From a checkpoint of a small transformer trained on Wikipedia.
Size: 15 layers, width 448, 7 heads of 64, vocabulary 8192.
MLP neurons of a small language model. Each row is named by its layer, matrix (down: output weights) and neuron, and shows model dimensions 16-111. Each number is 128 + 32 x the weight over its row's rms, rounded and kept within 0 to 255. Numbers have three digits each.
A block is one neuron, or neurons of one layer that tend to fire together. Before each block is what it responds to, as a language model described it from the Wikipedia text at the highest values.

Responds to: Prefixed and hyphenated word middles
L8.down2272:131125145177150173151107117126121123079138151132115090135076154120135111163115113157109126101114071097075077130157160181134108112123194134132151225140104101125087175100107144125147155159076145061188094095096080131102155132117155192149142134066113158138143113121164123144100122130143152150
L8.down2673:138130149193129130206148185123130166057132125170089138120166153196093067137145129057077147103116114077144111106156149120183148063157081123097108127176071153131105193150128192129080100068101119118135143064137153139128084084190130113101154123152141121173110131080127116193157159157112128145

Responds to: Noun-phrase modifiers after articles
L8.down735:135147179105166107091093117112158110103183112133134139093144111059083140124092157090122160149151113170069098140119112029049127132077117158171167117158147151165122106140099101092106161134189131162100116172125138108098163156131132119083130092105114131119121119129061135080124168106127056141
L8.down882:097170130169171073125107117152129134082109141223113203187158098142131220118166094143091150111145165201156173165097119115118093090139106126159112101095133189036129008155113090118145116147160140122127119144116121075128139120140116139133177121136189130191163148098071076067102098166091096130

Responds to: Prenominal modifiers before nouns
L10.down162:111114123137122129124084130096125114126129090159123164108085140108105161108139135112162123080100123117123129175119100101070132169155136160143148077125156120124081083157109082174107121100132133125131121107152145168136118126177134139061136083140137177123100099114070143160071061115061130124
L10.down705:122173112167143140148136099155189113105096131165151103089151137127083112182067130146121122146127142130120171139116097123123143169127222154098143080084130162094126099171110176137128151095108075119173149149070159148128092173088159146139088108120199119134157113097142154129193104113183111146
L10.down991:114155108116173170112092153110148110106123147142135173115165111081103169137102118076106166116108147125132149101101159117110145140161074148085116131103171187168101150166086110159144133156152107142102118137173150136083176136136083098122156097095114155112135098122161078143118145117139094127
L10.down1078:158184200074121149140072150097098148082138141169116116112132074164096197082109095082166131126132185148157146154156145141152117139121159175107151129109103162136147065152155122158102195117159101110151098198171095109099168138110121134140154114075155141116110164087086122056088121110126104120

Responds to: Adjective after a determiner
L5.down263:145214183168129154090161120143160122179150122130151084104148088107134163140136131119136158106111093128129142179163175148114108158154125148123150086069135128070060086135125141192069157096172148097125159150124099117130132148109134116110116121082072129120155143155161158169170130103101123103
L5.down655:127145119100164140148124185119106114103164117132155166145086105136060163122134145108164123146147147153125056102146095160133146143120085135133179158170151158148123049152148153193104120164152089131092132137114124125118105154151157118079151135125149149145092142151122203131056164104089151143
L5.down735:168058179122123129140060106130133132142099186176145096119122096122082132112129135082165166162125089190125064101136161192085159171111149113123096119094147165107127124127139151145181121124140120116099107148120103193129160160109168083097162091119113072106100191129123147078115071123121112105
L5.down1020:148075163178153161140176148150085091163136149133135090169143159164154117146114128140123147101084125123115132087182174138113167194129145113117116118142107105140153155181147173114116089151122097126125091153142079159152116116167147127133086126152190155042114198080140137114170173103154209134
L5.down1354:139112129144112148143145174123142117100096105206141094074083061103146142106164088158100171152192076149165120137160099196092111142089117087118153184096130079111190145123107102178147097109091136134143091104118139123163052126155117128126158121171166153167101130106234148112144139089147084116
L5.down1614:109103138139071156147083167166135099104118111144146129141155111142142255103110119123169135109173167130123086169127127113109098083106086123164158184137101068139137102081110095123098166118108112110138150169072161090101130161145124147086120057116123112070084124101136161134121087186084100102
L5.down1926:119107124107120085187190138119107069207189112171151080097099123100103135111062109121108152107201098106130112162175139202143138191108143115178137105073128164184151192135154095179115130128083186121113139102116225140094130110142103094090143113101138118113131168141195126125153162168114177133
L5.down2398:121116122091078160092138166191168072101119114165187162130151075142195139146115156136163148150156108134138125110116175127132091158083131107128160104111086132091139074154137104134145155100124101083141153124172149105119159053212118112156107132071150134111102142111098127117114098138101151105

Responds to: Verb after named subject
L5.down0:090121115149168079101144138180129174106133128136101197119079153113162143125132092109126126125177124142157134110134158106138110124153093075138087091106070087120160208100183141091094116123121095109167090147107067138164129130056163126122140122067134122190171095108170109140092133129040100142
L5.down485:100061135106145109111151154127101087220105115086083101121115126124171132074131147114122146136131167118147152099131124153118116100126085087108121061153126065129163174161110124207142154188092183096118108146099116119076092125187122116110111050143097132095137158137099119092138118128130114147
L5.down965:098117127185102093115137085148127136085154128143114081153154160145082123123143134076110111132151148172176113092133160110124127120177152172156112100031133109156141166129133105132092175052115109154177154058108085106063148092111082120112095068094130106184165141151146063137107141121138172124
L5.down1003:068102162151092070067161085169092150096179145140125203176150132076101140194141110106174166104181165164202112123094186127168098049122078159185123107071111116121124156087134145112098084131144069115141137145098111135108127098095112077097173038068124098120114082138153091105138120152097147115
L5.down1211:150094106118118108095115101181144143094093121108094118146148156122131129072149141092156173106121090166123097172099129101117127148168134103132108138039170121163146162150168162121097174104139146111176100075112121145089119072128077160134155121094143115172113125117093058086085151153090137158
L5.down1292:107127135073101121067139149148106053087147099084135149099078126146132113099122124059138188176157151187093164124157071092113137174103027130164106076119147125143136137129092067136119079107105051163203104115157079157116132140156112068146157118114133091160104112102106132101158041122085175108
L5.down1764:105156132080051069083102162141092129117131140090132151142131082069149159100140177093110119130180079166086128120135105087150137123087150186181108069063134119122107186125122101088111211106220147148188119128118114114143151110168111117152123204141121150152112104164136100091157162104124101138
L5.down1986:129087145136167154132139117115110150150014151159149145138115151107101091102142073115073079157167148067125116184174155142109139221165148096136091154081102127156096172131143149121102128098134134112118031140138097128072119123140130139193099123162126103105129092133118091137083103133108109159

Responds to: Main verb after subject
L8.down1354:097116118122140172178106190136137162118115131150105139078135066153106104104154113182095141149151156121095097144165191117105167179100141120118135103123178097157148243155135109105123120181085119148113155133140142161123110133107114142129096118164126110123089141133118116128096152081062165193
L8.down2431:071123112136083159122091126143150117083140141142118136172151149135142128128080181102121142069123141178160133178096124065143140181167166087168123128071170113107159135122136162130121154140125122140157143082096086184141104097148102110150054111126178112123085188131170103130105151099110112107

Responds to: Mid-word fragments, esp. "ba"
L5.down731:129122108124160109139118146171143098137098154110105084142165197144148104139128144111114135113082114098131098099179164183124176146185126174143139182174093091138072070080091128112117081152111130046077108180116142096121182122200136140115147078121061155161096109110112155106140150117133148113
L5.down847:164175071149123206077150125156131148172111172117124139151117145106105127135132167149138149132153160144124134110133131126140163182131128126126168174136106129152129172091113171096167132213115115120140120118145118158159113113089142111165103150116190146159146183094106165189117148083131100164
L5.down1402:140116168176065160192073151127140081172118130168109095094137095106120101132102118068183126106101159181140090133074129194170109114194073163161137189130138103132131109136131098095118146135125079103121158125112078104133108067142045173165130125141131179134121187120113177008182128187121082111
L5.down1874:091133108166097111124130152079166137167150139157096127139126148079157101119129094156114121153205117121136104160183153169123134101139107101192126149155156169164144148087166093141125170135171109105138147144187114139134091141183129159138161096150124148098124141183089135140107117058104086162
L5.down1987:143145108128116167147167141112110135143086051119111191147137099118117101127089096170105075110092122162149126129124136138124199157122164108172101180119147139147102159172165121078132131118150127146146154071085119148184202142155157131136099077186101076160185165127105116103126173080145097105
L5.down2033:085137118106059138164141127143147186163173177099155144142110166073189109119102067093052105124135122114106164126148164169151122118219096150150077078165123147146165124117070121144075087131127164179104185091128114132128150185131121116138097126101103115179162066104144190127056170095134129178
L5.down2145:172122119119141121111160105130175192116122084140139102135110179131125131149097101105129148085112142070159166116141104175080151177192114169158189099193163177164138157195125133117176091149160101151125142106104144067137158170147109126183124091111081167113188144130061133138160139172171106160
L5.down2342:100145163131137134131125095138132144128094162147160148094150117120114093194122120142103061134101136090105123088066109173131108196151060162174128114081147137101138127058142103107125070114155116136157124163150125212100117179145146189135082124089165182134109080157086089088116087106223114085

Responds to: Mid-word fragments
L10.down560:115127190163104160133180108131159156131082149107103183103078119150130103139118100132141117105064134095082188125096137082138090132119062142147093116159147106098108135118152158113159103167116140139121091085074139122116149134148144095163153095095117168117140106113105127113117185095160131159
L10.down564:147111173112139121141108123076148169142102164096139157144087129123153149206094100153105132134137118156126156106166107135123112152144185106096199111147176107073140181131159137143071160107099150142137105108141129152149137138095121098128136077164096095176083125144078141098117142090155088077
L10.down2303:123149126154109115175068116154097113146143139111131165064121151059090141113149136132163094104105144127151169179182093131107198094086082130065095090117148124122088098176171135122135111125101167089196114091069109156145102144096102062203134132135089104184183117102139159129122133167089132146
L10.down2547:128141130119148093160189166183165077121079114121107144126094128129130108084115120047132127105127128087160132069122092171142156126125177091111112118140165096157106162141129110173128151171070142119124096160114115111125105095046187116137146075128119156122126059108066151132111170110152123114

Responds to: Reporting verbs and connectives
L10.down229:102108124104085115149166139136103132083150118133152083168124158128107125151164127167080112103118205170113154094128068068156088145145091092107160142078122064097173144149209156123126156173147187170135176131085108136114119119142114143180094160105188135142043094161183097105097142143155134194
L10.down449:077128108120061150143151131154140128086139117123134096155119130166145110122119145146060149107146167142124157117171153105142088108169117132165149095140141071161137154114157100174155171103134143079076146122091087141085146101156146112106122131102128177075087101162151089088111045121139117158
L10.down964:131138114112136123143142205125170073167095085100102151183065207101110116131077115092160086130180130083105135085143147143118146109129123148090054130141100099166128091112146184121170132130085127142098127112099080140173096151153152089119124116145107099197110153107155121111153108134133114159
L10.down2222:099113081105130148139163090129163143142125129114099157150176124092100137076134148130091085071149134146070145042152101151141035056127131129151163116120116129171098124162102117154088101084147194122056143101134140123124084151199093104121173147132116143034093146123187113144067096154108114166